config = dict(
    n_kv_head=14,
    lr=0.00619,
    beta1=0.9,
    grad_clip=0.5,
    doc_mask=True,
)
MLP neurons of a small language model. Each row is named by its layer, matrix (up: input weights) and neuron, and shows model dimensions 176-367. Each number is 500 + 40 x the weight over its row's rms, rounded and kept within 0 to 999. Numbers have three digits each.
Before each neuron's rows, "fires on" lists the tokens most often at its 100 highest values on Wikipedia text that the model never trained on. A number after a token or word is its count.

fires on: "\n " 17, "===" 16, " a" 13, "A" 11, " home" 8, " an" 8
L2.up424:487498477509598469396510548515520593471551566462489544470499416426477459498509503566478428522543459517471470578544525462512433485450467494508486576517485532557495535471565498496475487440554600502480501489503482420463555482492468516490485457463489481406556429467455552496550410471480515462477536609481398496480514532453479525497488473521479552492468519516561491506451487518541525464452494498544549464483475388503457566516525501481507488498429553480511546499490508503464476512471475516543480434503487523549509504431488439480521542503465493535514455504472522523521457586533533495

fires on: "," 83, " p" 6
L2.up2066:481511423496491472451533505544485484530500559547558475516456510468467502470497473489487537491580544474508475557540540477466495538497490539492553504426466432498521458392514431538518493503566533508404432469505489503480467490542513449484496570556520524480587449527480494548560484488555499503543488482464471511551474478477482510485486452482497447444474536518441566494525492452483426503466474447468539496525507485540516518554496475460440530440552524480537511583560537492543463444484520451492497509552492545588531539503486562480572501506477577543497430515490472532565543473484529547

fires on: " was" 20, " served" 11, " were" 7, " he" 7, " directed" 6
L2.up1876:489478542509498522508568512444502497489516532459469411480607518457488513455539458475539511523567562550522594489464505471502538503515495497568509467502489514522506489479509554466474505511516482592436532517489596437485485480494444575441485448485473470534472540497512540476447491568540492447494454503563423517489438506480472534473504486493584488550517515576494440513498538472519487544570491519512566477536490471411478508527484491514470436514434459530509496592494558499431569587462506592486450521400488546556547533443421502478472543540468529483490483479534442451400396506455474489

fires on: "′" 30, "-" 28, " It" 7
L2.up1855:494502437507541476544491519503511480518481450415500467450582530474481500528479486520518454469544483489523564507539526513501550501551458524460490523545518530446475553489484523472477503476506509456520480485553565466513459525494457565484537559416503497524517580538444436508584447486410435475454503487477549500483426580561551519426480515473533477447463525594555584425587532497507545534502524465529479459533518516483440489461421517472475494473427510504475522527539520412559482550496515498511502533544479498466458545532470522500512563539537465458453492506494464501548568455529536521

fires on: " he" 43, " check" 15, " place" 9, " battle" 5, " vac" 4
L2.up417:489461455586532531505483466585493530492457530502561463469498490521519442514437515483464458539544596473456522566579436455527521480548484441508501560506510473540474561494487481587502540493517524493446452460478512453441565464471497544474526481619490469481448427530494466531562505538483540527530517525486536445514488484530451491479491515517496525604515518555468469470531499567489475640526484574563470488497438477441506472453478474494532625485494453475487527481490512527466433451554556470524522507465500462451520539521517467444459474456421412448533522480462515453511411489484484444

fires on: "," 40, "\n" 17, " (" 6, " 1991" 4, " 1874" 4
L2.up613:497439534562548512515461547531505473460529495492536532435499528469524509522538517436484508573468444529458510448554501482527536462494492560482537539562551579451432455541458543466439463523510506521534454478483490505523454479456488571454538532463503538509494484503529452458501467505429494534525497439505496478448387535501474492445517528493517500450574555501516519436570487431487493520522485482481578500513473515518487495518560580526475532449497417430419535436445501521514551538513467459585451553488505524447459553444563431449549453551515513500469541487447455510513490516557510505

fires on: "." 55, "\n" 22, " |" 12, "," 6
L2.up491:488567503428478507472540512534437522478463508511535519486477507494499479548516444520516509533531544554531428480581492502556459443494388526467495486489513594540487511527494449472547501453488495543535469533476498475491534465443523509504465449475483483557554479495523579449509442478531483483498480480547532459453504604469542453531514443506550495506480573504462520479497538536554507497435480457427518551464571500505493601489447470533462525537510518519441496537532491548493452563428428534458544509468510464540501499488508444434526437548505553492399464516478488581450488537508531421

fires on: " which" 18, " ft" 13, " vessels" 8, " vessel" 7, " that" 4
L2.up670:454482509508482538536425528431480455511481461479504543460478492537538492589585431445523499544460425546443504499513507420499515467558478513441433454487557592479494419523513501523484520463493494531578483508510581494531460516457461545483477532516474511562500566461523513501532460489482508560521480450529478465452454501494514494531516526496505507524492493488479525468498470478560528527487456513507459448490485442460469545529508502528458460500466418434460463511479490548547551479495465555507541567536519535433499461457493489502492455496462550453551536546434535493498543534510514408

fires on: ":" 57, ";" 36, ");" 5
L2.up72:496500519531427484449495490471493535531441541565517482475546472480546475407514511493459522504451472547495498451517419460530513493489458546472481473485464469531497552468471504508460524506519526480510431486478538568489449509497535484484548491526499510545476538458425473474552541506475511523516544571509498487347421421531461417543475452507519522504459476471485564495490543498516498509485434570515574492459595501439430509477436511533533506544541505534434482493509487525562500487518423485540567479456533472445510562481475507495508451537505514511491480542447529494553507595543445521

fires on: "-" 38, "\n" 14, " (" 5, " Genus" 4, " information" 4, " Years" 4
L2.up1049:441484435503527505497550488460507480497538480421509502533564442469482536501519554506512515413548530479497487457539469465560461523517509583522571533465464461525504540440481516509540401442548542466497491457558543498552526459443481525527593506541493508510563585481483398466519526512473505503544464557475491555511527573516486601473510514518492486529512524523522539396562434469569522541499450536548455522453471419427514465503478515522554587440437454415536507519509574473494526589472520514505465482557569524567470518470507483462553503548490484539459559472553475492484497480537504573

fires on: " have" 21, "-" 17, " has" 14, " e" 10, " al" 6
L2.up1778:491503414545465520545517547478569525450505517501509453497525438529469531511547451512561384452478533520486543488479518492449482531557475528569585490503521548416472453447484553418492538513497527490475545489504479535536502512543467511515548490509486488531543524435556458533478516541486420534578508443464530574474462478523455412515495432467531544538536508517516448474521529502469529494538535443594514561461462492495509563570529436583476549501529465417575461503580552522588469526516513485547410513503421508469459551458522501428449514520498502506472492498473509520458458526528539495

fires on: "In" 16, " =" 16, " was" 13, " is" 11, " are" 10, " were" 8
L2.up1791:441462472547501565449544546519461515472529474541509522501581485519451493413525459476528558564556487427523538455505481528462455534494500449467498531507448553513548500503510521568549570491501531566487523428470533430514487474517489488517531408482520456557605403505472514467498478543472546516516480501508488470529471478500464519523469484511489540460458523451439486548569524494531474497517484479526546567400499439459448547566530452514472451523470534534472481381550521553509510544440445595502517490459426472530507431525429523493550476511508451529507446555479429530494419569434416525

fires on: " were" 20, " was" 19, " came" 13, " fell" 7, " moved" 6, " throw" 6
L2.up272:465588459509579525439561502577472544468529487507478546510593434496538467509500478531458491508510516511566521460445511490516471492513478503493436528496474549476487492468525477494479500490527509562476493529479448491503470450450540529436493482464516457527545526488545452570500491538521512504525515486464475509461525482380491545516517490523483593576460515493491537528556463414489416458566506499535596537375544476488480531539427524453497429500552543504510473474568537547475565543584500461521486507442516529474481459525484564476526475497451505492523471530481419519428528523506453500

fires on: " by" 38, "ating" 13, " or" 9, "able" 6, " (" 4
L2.up2531:459542546502527620535485560455413593487486515496500525442468482500519487390505470450512525547471462538448502474546480489549459523512431500500524500525524502510437489506520383524508560476522534494464487494461531488565523465455534467451517439553548512547478454568490487477473515481513434534493563447544524518432576467451452454530503495468452458482497463448468489554517469512545476511596512558492493517407583489454517490530419515472498472469562480487509453509510444502496544473484475480472526485493565485488504423546458479466463470495520528498456424535479513490488524508535449467

fires on: " L" 27, " New" 15, " W" 12, " the" 12, " @" 6
L2.up998:481505432523470533489458476528446451491528544437612400511540477502585420473447539531487533482502525535509521462458528532491578481509442554524580619475474483489446518482501463474496580449521502487463439470496567583524478459483570488491505498602491493485532497517502466513464509532463537497545494530516429479428490506508493475501428531482497431482533521440614554484531513461506468469524550535474480504429474414526497548439459517478474517539551429464456557566487447478530451527527511474470582430477453487485500519529484458501571518489464488484452536506466562453549480505464509472

fires on: ":" 33, " (" 11, ")" 8, " found" 6, "=" 4
L2.up1619:505444487506470559450535509535516525435480523503560524463433449477534449498526541443509483515480507441469512483558462447503521584554493498515513494516508448482445468524453476512424435441504531484480472511515533429492484488489496497512518471578460520512488508529490474498579533473531461535518575463471554551509513533575487444535473456508505537515495478557482541513591462438520495601486509502509493462477540515480494509476477520557530473456542413442464512467445567481582518536546508518512490571469473541460519516499566526399539468493554539457459474544470496511478545524529526510

fires on: "-" 100
L2.up1428:488466533553561487534521545510532527489551468498484531458460489526486501433515448539506577486514518555552511558571539448503473384481524510589484541556490453490467531511516537516569536523513569497523492555545485435474437461460580569549483419525407466454481473499497488493500500522524466542487514544426550480468402435486481531485512475534529486511414493485526448507511439479543460493507504459477498478521474446511482454546437480447475585456538469462442480472492464553502462503543484529504503509508498512450526473424548531449532491473505554464571478547451565482455477545489491476

fires on: "-" 100
L2.up964:509509493558547537534474563528488458518496520486507481429486492530488483440543482466440546459489545550548508530558477510488496417489542559570500542474436517511448480449479522580503537513562490473567450521562590455507494501485510531496458443410450490505470490451517479502513513482501482540521528504493506506527458452435476418498564479457475497499500497496529528542481450502538460506523535450457513475495520495469453507500402497490510580472512407477488415510500517553531466445469457504484504512435420530443509407491542528441491504467467547551594450509412496541490546557487479434

fires on: " L" 15, " W" 14, " De" 12, " Le" 9, " Col" 5, " Black" 4
L2.up721:460458470533502547470497495534519523500494571466469433492576509479574463397454506507458560427522576518571567533499533522525468559488426533500510518522498470477481518439534440540506531438534524509472415467536517443484481406445519449468531540506444433516498455572533522432465490433506488491519558517493527455489463488528528528516406523483475468424528576478582556558502561521530529541524497450523592482479551469461474495494526514519440546514514462445434535527522486498543411463455454584451542433531454457527475573514440557491539570516464539523493439499491498486505509520479482459

fires on: " |" 23, " for" 21, " games" 9, " /" 4
L2.up727:511431533595554481570458566512502514460549524488547537484511489509537476440476520481432519429507528430497519472538468531491499498437421495461502550474515499474499504445519544571500508441515543483512453438569485493449490441530500459547495496536531500472470407489505493474510559550469589454480489518511470481472495465519441514467528513463485481504611458496575460520451459595513474562532476491551564578486491529412433472463501542494507531586547493440468540443472456552488418488482407531491581474542479513488495496570453456510574502487553516610526507533479452489451427516560496542

fires on: "\n" 61, ";" 20
L2.up707:475540522519450550460483571483467465491519488526509524451520468512515504438469505519468500433510457563572539415490489526554545412458497457450414476498515475531525460486566434461491495503493501449484428421519459493561488465525577504478488496559496449566457529460468484485525550579513520442523518511522432479452508474430459467427439429514454550500503476464526520463484514500486493528469427547469553595471546497475469485575486521547468527437532458520472432568489436580522526503500484535587500484426569474517455497517484421442496527506524487555475504549482482534488478533479455449

fires on: "," 45, " who" 8, ":" 6, " he" 5, "N" 4
L2.up1629:487451420490475540482500466428576484498460491508587420534580450469498537525585492520542453515579518519495486509530467456523470487529471559582502546458485467523511550479417533491509480473546562541508494489505551495472483541548552503511536624541419499502490499528480435524551568483549463551546497505548493474445544492500522551502556488485508518499441521524471477528533435597537467596460466537487461508522495536536525561437556482477484514533474518491584497542557477467559524498519514544514553420526505507485510497527550566526531435487497506552479451495469561434531436534537519561

fires on: " was" 51, " were" 14, "==" 9, "Pr" 5, " ref" 4
L2.up409:461470484520467511520542509524555470507505539442464444477587512495449474502541531455529469440542556528526559540456473481546528496493401581487468514538476510478456497478522592477494526496514527514525474472504511560570424464546511489483541578438504547521487534466472545513505517471498517509531543496540423509479529515511452539438524446503565539518516538495500485528555542569542525471493441518512510527490505499445483561535473492458554459552559547453441410540465588513438502512430536509538452438531454501541545503571464518552553567508474528542463485502506460484487548491416450550

fires on: " /" 32, " (" 11, " Website" 9, " end" 5, " Species" 4, " Years" 4
L2.up129:491461538442485521484504447458474492517540545442557521458556459418543389508490506447496465501590542505464537485582527528485427482503524484489520529550477468527463489531496505483529579452540552575515467465537545550493471430434440523509490472574522508466476417494456482451524519507494543509587560476496475511510509505518427450509483515474443444554530549536488496478510468501553482585576500564504527464519543448456483488492482549463476554548459500406476561466493576479466450470489522540504539451568460540527518469480467455517473412535485511612448464472480462515462487506464567509

fires on: " |" 31, " York" 25, "," 5, " (" 4
L2.up1229:477540536538433513497449551535452502513474520546589470523451511489511550530598461473468495507493550550530452437594488462492418499472507498457463534515459543443432504507483507441521497457472508455538441431488501485519498485473529468531485519456489559414510450507518505499424520598481456497520549473519518515506542569511449496508531381513521543447463483563465579510479501557539406488517500512442556495478567548452495535489524426545486547548582501476513543574476496481485508574416476520549501511475536462498546486525478477420540438559510521533370502504480471535420452490554447526

fires on: " non" 11, " two" 10, " pre" 9, " un" 8, " high" 7, " Pre" 5
L2.up16:497488460499452487487530460501522462448490537493542438467571465472565452533487526505435513460469515584488469520479503554475541558531495516527572517481520490464494529449516462507450447480511482454481477451559488486494547494550499526487548548477440518481492533412544536469443501511511490479509447494533506509495468476496491495477467500488541488456480506553539574472509502492540541489533537492427478474570474577488459499507402521526487510546461439527508512548530511505495558523499434559509565446480479501525423489505551506521596516566545485582444510516478510502460464497547602459

fires on: "," 70, "×" 6, " or" 5
L2.up1896:535525480518453549542525509569431457516532539525564510524517482461464472492530553535509552479507526505532498540508515512481449524452478559477470511485464416530511492397521447476530498435576497559384468535510466503467452485547621491533514521550507488493551462591572500514514430523494510504537500511437522490475558457489529447410496492479434472494529493485564545503487510435493446507436434462499484506504488540499459545484508490464492486497452518495483505516587477534561524473471494494496519457524493515529550467485406538490506498504409525530493468527430486515532538471497554526

fires on: "," 82
L2.up1808:506539468540434486497496437489469467477507483516613400512495518488461529483579522571498505480545492508562521534520412519478443591469441521486474517404463425492545476452494493487470548484535527508463438472501589492546430436487525455439486516439439567468501496578473430548500525513496493526563495616499506495504523462541529471507472491480492543476492573516517456506578473471591499523517505396481484432535486507484448505500496525497485514432527451492484517515593463540493468466522530570462550512526445485528452524547518507460493398525441513546553542488412504532552529540520527456

fires on: " (" 31, ":" 17, "-" 13, "\n" 7, " &" 6, " Journal" 4
L2.up904:414432477584605553534463568514507469494561470487546467467450449476576465536489520468469572552521503469486505447576487486533522565449466538504527513559506503468538507540453533463459514452527509492502497435534433548470515488423492518561540502508574543556525473457461458494487544518517494503572516429472543484491439496550474490426479442494522508594461544458508510475557485477496497544513530525535501428551500506460441528453518502463515570510524418466466530445482511543567549553483504488548445551477553458453494529514577498430560527550557548459483582542473537464527465552480467553

fires on: " can" 30, " could" 10, "In" 10, " would" 10
L2.up992:433478505537568545415495491535504546465436406490529555460548500531530471446502437519535533522518547584492576444465492482515445525492418494492524499519427558488508521438510535489471504446530537586488489413452541561502516493438499498449541456451504444564538486534502551503496488554556552499520503505558473503471502481469468480507427498498509550505510498392504522533587510448504518525491523498477553481453549475533484499569531557514441511521486463440474404476397547502537507557438438483593548483466520498512495483489511532549534545553545502483520510540490484548534509493522435567

fires on: " film" 36, " MF" 8, " Decision" 6, " don" 4, "rant" 4
L2.up651:502475436525591585499539566539462481544506591506498449464484470535516536437456446466476511450550530468519487444596517459469475550491545454493598530527522559536445434510478483512513597487499485529447487443549494509465495492485518495525525480529477454526513452496461472485478475565551563398497526473532478458460576481472380489514475509417529427552519455437517491510584521532492492583474471559495478474441545503523445478502551553485576519541505426481509533487451497480479521544483513435495457517468507486527513451551486547480577493480509457486525447513504490501518506514496483495

fires on: " M" 28, " L" 28, " W" 11, " T" 10, " J" 10, " R" 7
L2.up1756:497539512563455522506479496454480533506535592452586434467554456508504439481503473465435563510461521561524479468510538475502502489531418515551517500512393467453509465510550501511436527441598502451516482485536539456547494450451483533421535486519492473523475508480485587455475573524540574490555539478545518460435440508452506444530454515590496468483533437533496516477481526482508487561554482450417575502497595456474486460447401521478489539503551438462482539514464513540520509519491492463518541433498423463516474533542497534518581485510435518553439528537461500489491488480551531501

fires on: ":" 34, " of" 17, "y" 10, " to" 7
L2.up1697:445491448504502493492495477454535506466445532519516436547540504498444507472571527478519584486529487566526554479491441464530497582428492564410555511501438490465502542459512472475436496517535605544491501412502504547578428465470514431564501494502541481530530438527461513437471481589502502452522478517460464483502528551532467488538534448465533446528544464460525494572503525489544450558504480536500462513491500476544507500494545475528441466494486552484467513534494502551565513505446456533540512482498417501456535480452441424504545476510479517463547518533437544465483418490547494480

fires on: " has" 18, " have" 11, " had" 7, " Se" 5, "C" 5, " include" 4
L2.up2266:478508499514475474557518453544574548494562520513443490564491498518470550445494430530610482510520480497478464487467442510441502515490466530511516486546491522530441543409442514480468524481494475510413383492476573532483461489546478504526542499440518544563446507502477540434500487480440528457583532451534490528560517511462500512504496458470467501553518534535545553546510507470526500513569456443505501507538481466472480540493431524544513551446496459478528446532541521542468433487497508495571469500430473534437497475537497526476456515500451537491461467485434541582445425536512452473

fires on: "\n" 69, "_{" 10, " ===" 6, " 978" 5
L2.up483:516510499507463510490610531455473474463492542505520519493595488509499461537553532506534534486467491504437496523465491479551485410531409449440530491579506519490485495457476507506478437512480539500494516500550493446540532500512475495461456519544550567480463512456505500436475425517505453517486474581490517500540483569511449471518511448611553435530434484464502477488469469525543459462562518538477532509548506474553468536505442454481510581547507421465426443554508570487427420485486507520489549541416539549555494578559536417499538548571438484520488443550529442524471495545511577463

fires on: " /" 53, " (" 14, " Reg" 12, " Years" 4
L2.up1920:458451496486534531491510554519472486447504533578475540436450483451551430437450480548516499480552539416484532538548430510563437509475495534524486527464483519533513452523433484518548501469487535496484482518584555475488504386412501489514509483577527494451515511504465501474534491490495511527535568535493446498548488483544441472437510500563482490543481538520416492517519484491523475547460512515521472502505492462395428562470486533454485574534438513498495473523475503492531497498514513564515487500493562477557517493481523506489489489566451532562539460515535493521467507460496516514

fires on: " who" 26, " she" 15, ":" 10, " they" 8, " translated" 5
L2.up702:434547495542424478575510489492417472498541464593563421522506519458530505502517429448477471499516472521570539422485526419531498478473503558458518519501495502465511504541469558512484529479467533539562484451498492529558456499518540552578482509498484520492523557470554461458521550511440506508500471511534537504430440474500480473460534513440492534478547526465608460525524552503529566538462446553477529504532554507464492467517462519499560537442539480504447530544446439531529497495522395487513514478450413533403473574565536501509566499561544460499484539547417568525460566517474527406

fires on: " as" 30, " is" 14, " by" 10, " with" 6, " are" 5
L2.up1746:514509403480484485502598486519538562461597497434530472509516492388527576451490501406547510520520512513455500552491493564503483499511528517522467443481542494489498531448471490532532561467513527523544511537541450492469565514469548530510555535462450553544503495519498493471469471436505480568556480450471499538489579498606522519543516468454476532478528513536414416447486412496485522618459460482545438435490439521444495488479508479535499513515447454440557477438484503437479487468489534546483547445511480485509542533435415516447506442502503442498514453534417468497569454514454569520

fires on: " as" 32, " by" 14, " By" 11, "=" 10, " en" 5
L2.up1197:504555512509545504524438438485520509477527494529457498499446459500536435428515449555574450527451534477507510562483478435440512562563476550460514496471481503541519514479558522528513559505522510562477462519562473438511434491435517523464552457442542457462515412520516576546557499509559492511539464481593469518539531496430451535504492503534546494476571456505517462531534580499496533489516454475485485544445450439542510537536501472504500497488466558495457460502440488581525508506513439472529544449475421545394484472534457544534453524529428520530548454538493437527485505477444461498

fires on: " |" 48, " L" 9, " U" 8, ":" 6, " 3" 5, " /" 5
L2.up899:491549464529463509553482459463395541503519566498523557489472486458504467432492547498446534514544552486572442488558456509445472540502494576561542547528463546488506550477525502477536571447499546480466441490544511544538466467544567471464503500600563448478541490531573495473482551462486523491534491511527496446471509516511510425506442507504486456508600481464524465554461513481516522565507476561473519520458511494445461544422480545473527546527515475449425577466507602431510449545483519507471519387569452455475552534529506500420541455519477526576452534489513553487510498495544546532

fires on: " de" 35, " De" 7, " en" 5, " la" 5, " da" 5, "La" 4
L2.up396:461491519487495622480471521485544523488479452478507550434546489528533488441472527439459533528553546468556573506470470555502505501465476473545471495454588532485518438493410466558621520466482558462414465487560439439505503535419549498542536531498453458424558491511469485425524522488588539524543573467462546546515514520503442550579470404482468499516503452502480492562478482522517504514571463437479478493436511452439481473569457396535397510535501568492518561466498506441476485578488470513505487478433488506521552451513473488522544515500470572529484469480471523513450498494476559521

fires on: ":" 28, " translated" 6, " Pseud" 5, " †" 4, " sent" 4, "pr" 4
L2.up1295:498585465470508441572557536478495518533455534520458523517504485487526522509574441437597447510473508502541528473533479495489571506448542569458443560510482470411454496526443555415474554498474556543488476481526568473433467523577477548464539450514569461477459466485506434485494548525461446524527557413527594509466472503475499483456531502476450564516536568533527429537554556471491462486493552551415552454523544503498427521465520532499488524477424413535448508507532538497464486539522495458470446485512506493461597467482506448496588449558514493477529575517418485529493530460509538507

fires on: "A" 24, " A" 16, "D" 10, "E" 10, " a" 9, "W" 7
L2.up990:492466467442476470473468528485530511442494491481467525418593486484543540500524424488503526477504531589502532503452492474494532504496529534491548479453514618476449496501521483550461492433534520451461509470542528527563482511481492479442541470487463410540527483476466569407527477504498486481469528547521426502502449494474479540553458457469577489525456494464454532562510491511535518484596497469469490533487538462543465564552431452560483465481539533473483430533523504612488550542525470517466488551388498498443499486570466377477512525533537488456474476518492490508452584593507434506

fires on: "." 18, "-" 17, ":" 15, "\n" 11, "," 11, " ;" 8
L2.up2063:502445508437533509491517479526578547414435501548526515486466445443537504499560464458461481541523481535522491441531445480405521488537488467522489537589553479471473533527436475514494513473503561577536520448515472505467501526486480579527516562492459543539565483479457514506544506525516489515551533441501500448438400483566486425424478541467538522484541588498476458447592505477522524539448486453470507497541469484458493555518541556525440518544496502460480555496496504503477557512491490466448484461512420553499512542465516467405594525569490482466499519522418488502488451475499484536

fires on: " where" 25, " de" 6, " like" 6, " da" 5, " single" 4, " MEX" 4
L2.up545:483468450498423467565472471498575490499522487506515478482518533428461535401498480440493559514483513499531558538526529522548489503453545499544527467495566499496471430504445443551502543494519466475461503446501448492414526514457473480537522478508427446474547506565526511438548496471522463431564524515524510472558556491446508473491510468449565525468525542546536551483534417504486473510586447495567531521467464481460479479510479471570413439539415570505534559491556475486473470543444521522479475439534508525565529521490477488479511486477457557470466507446514526480499496528528511492

fires on: "," 74, ":" 8
L2.up1761:521521509470557481494516455554415447470520506536567470471477541508487505429524443503524531424524525460506503558502508461501427472491448534485530519418453498473496541384514461540550477436545571536437396495489444495476422503447487499497540536465466458464552457507523444507540486495458538519552477547479502436552450501510487519453521480568497499485505571490446566512531485459486497555446471462478490503475486477577494577458516547534467473466464541516417478428510516489549438456385506470495548533500446512445454508561486526534519472511477531508558501556451498554478553473545515525

fires on: "B" 31, "R" 15, "," 9, "H" 6
L2.up723:478528480431520434512504505516473534457454561434520518535574484446503479543496483456559469459568473563434588401463526440564539484529497486465483521560513539506453520555550498479473495442488515505468545459466542524478545481497447495445452513535493529496429466513435514499469526472484486492531525513556512549437500509552481468446471502571486541538531446526569446464552479494595502490557498549486549556484580478523474485434488559488460444493515585534451522500484602571481479525488477443458483478538565516506474563440499456494460496518433436452507539505540536477471471508449450443

fires on: " would" 27, " began" 12, " could" 11, " got" 6, " came" 5, " started" 4
L2.up79:460507456399477526505546524535507503494510481467557586440495533472511509439511468453548577448469497481515579468545503505508465490516489437453427499497520553442458512493549474532435502488522542510506515468468481571493529505511461507513501490435530539531533493539534475475510451496494493437471446501508568504520386499501452557519516502455495559492491578470503461451608431504443466520466471513584497522552562452526465502526477549482485538560469426450470513428503543499450480532480432485525601545429487451486526542433510448503539494560545444454556500489477473496460517504492541459

fires on: "N" 22, " he" 20, " He" 14, " has" 9, "He" 8, " she" 4
L2.up739:470492431502509527444497502458514555550498581496539471475557471529570462480543434557477450500542507526572464506510530479490487455510521449536470521482427518543454530459521491570497506533518517521472420510513566520523532430531532436497505437557509543436454463469491492491511488494504442487510466631513454479487494441395396532554438527535534465527539451480470523522458529494502499472451463567517476541439505427487446547518421510481491499495522511529491478542498455529466522537516381503446512486487502467526480524525484515525578538536472494489494469516468468561483464553465500521

fires on: " Al" 17, " en" 16, " la" 9, " O" 9, " Sa" 7, " y" 6
L2.up1097:477541488483466543447469493518579511485468530480623486479515481448569537432557508499476486524568437524526552551441471535491542558513512524519536507510552494549472451541513524535510572448509545548440519542511523458454567470543532527558454550519481462501519510481509513437517483569527490500504511518528556467463491468449437576455453462548548487496528478510480517519545537465560505526526466493480541490432555490459527520515500416518462450505492489455506538410502534468478460500499557514515532458546534498564486493480448496584550544518470532590418399522513509506478491506487518504

fires on: " c" 30, " b" 8, "|" 5, " House" 4, " 5" 4
L2.up344:491539464589415531471504465517538573488476565503494485460504496541457469488537487484521526480558547499541549534524481498515536520510525494562543567571512461509476485479430438484485577515534497540487578491481498556496491481557580447515513532571510546471501473432457542493463462454518486479540511514486446540558520540446451454504503505562499509483533528521530485551545568521459478447464495451457486503403538488555504514484457546488482432488475513539516490539567465501519463542449490483501459411508519545513561417512431532480546553536470520577516443468510432467552529591473505483

fires on: "," 31, ":" 15, " (" 13, " born" 8, " birth" 8, " &" 7
L2.up2068:413474504449561567479590567520512486431541502561504537430483485502510491450459496464468476551563483458534505499486426474472494437488543496552506525541539520573527543511480464484471502501518494514451461509440523525441546531458548448448499539563505452478422492439471457446579502532470451586545504483481571473509547559553507538491493531460482564514483569501407511509574512444455456560511546535452468466486509466534457447486496521498550544493476484431574447513517597554474495480524499531471489573457473445513557470448510486394490459509518450465525468469430480522503545523504504528

fires on: "2" 18, "6" 13, "4" 12, "21" 8, "7" 6, "3" 5
L2.up179:498506538437370494437526564515493513504445439491491508484438496519573502529543501439528509554508492547532457471478513527463462483488560520412472517503549503503431480528464435519384498460516505481457567520585477519521567539577491505425509572486511489487424571524529483421544445458462444514485508516472508500513481505509501539459477499423515541491421483488470488544513454537482487513532543487483520444566512466473488513574571497463546478465499451467494525579568521466471551531516459581509495499416555514501528413425514464459503452522472484479485470559457492525481495532464500463

fires on: " she" 28, " She" 23, " he" 20, " Trevor" 4, " they" 4, " Welsh" 4
L2.up1214:482450478530483557457559462399464543552453479503612446480494529501575479465500559570496499520585437477559474504534510502472486573518526512473523551454510527498505562528504464464471500436491547491491486505547453507584525454536510502539494591548517516458476457466460461503544549527486479538508508560541486485497497519496481467495457506521510438507576489469517470524448464560538509568381453518488481509468563437459435482542497546452560560499536462434477494569483462561445500455486463488463504545473500514502447551514471459547500513554538492533490491522447524476525531517461431494

fires on: "-" 47, " A" 25, "A" 10, "|" 7, " a" 6
L2.up220:504541529459479481451474597472488557459460459425557520487580495481501516497531464473464496555503597508513518525493455507512520532469575519460551501456542532456430472475416504492486510484538591451409548512485562497482535482449427496552540425533523497438460456463492557403469476538536462475500543564509456524526513455449508483562517442487501463529495474560481541544506447503553504509490490509494522453481540509505472491467455563488511522523550459490571563538531566549499471562486457582510532462487508427475493466509534431447483468536509435446357442502528531504482439554576472545

fires on: " as" 36, " by" 7, " 82" 6, " O" 5, " times" 4
L2.up39:443563487548437532530565401485465529491491554513526507408521551510435501458522498559565520452461523546480496486476493499437524538477451495464526482455473484557465477413454529483440465468506479592501454464546500525473469479483528510434541511453491408447512550550495513433528495438559542428445505475568503511548482472476498466541511415484565533566509510477444574482454481494504543508490539394456483490446449497565536529567506474504477459482488536552445439511450472585511523500481485508520510526460486548494466504541472540481448562517543540485525490521443576511508489529460470532

fires on: "\n " 23, "ax" 20, " =" 9, " joined" 5, " home" 4
L2.up2351:475484397475506568437460467519513581477566463519544555461456468464531497502503529433418476549611476489490486519530523480508470453544556495515492534431502496475539486527483443509571539442522525532586498511548531494497504447509548478464502500546490588490561454517458391539512479440512523471534464593480469472428498463465571544459425478523498440553435485545533487452544530540544521496474521515481479497409437493570431500425481455552543455544506505511468555474550508525513525476530506528592497458491493522586550537495459496470593544529465467556421499526508541556499552547518485478

fires on: " Sports" 21, " of" 20, "ical" 4, "y" 4, " W" 4
L2.up1243:538483510528439460471496483470443497539502549423505467514484478475471465495477479473488567425514570502512528525464500459571506527450514537521566514500496523507530508477558489499472551488524483481568514410521449429495530492547459430499515514512566509486457488520550486470478536526490471472456517556489468491459549495504429557424531490521537537490541532474529485610532542533537461476489545540529436571485536495468470460415482507454472496553476539476582510533472511524500436490501490534484552503486452478544470480518419486541530445519497489557443481496465502480460426513515481473

fires on: " is" 34, " =" 29, " ISBN" 9, "'s" 5
L2.up2145:478498473515556550437471505550442536534471538405501552463569480557455506502522481535533585500540505495546527519526517485484508542518534485495592462484477509523469534397504449561498535445533519500402483460504561520522466499517514466539485413526461458581566473521545520405461575445526531437454548534484491472509470470495441439512528519511569430470477465474447518599488535500524510536521478452497556517400510463517484524516432456436519468499511486554436510459569469505524465484528466525468605474502530529529468509557492499475574525506485504485552416576493467569570529510529473491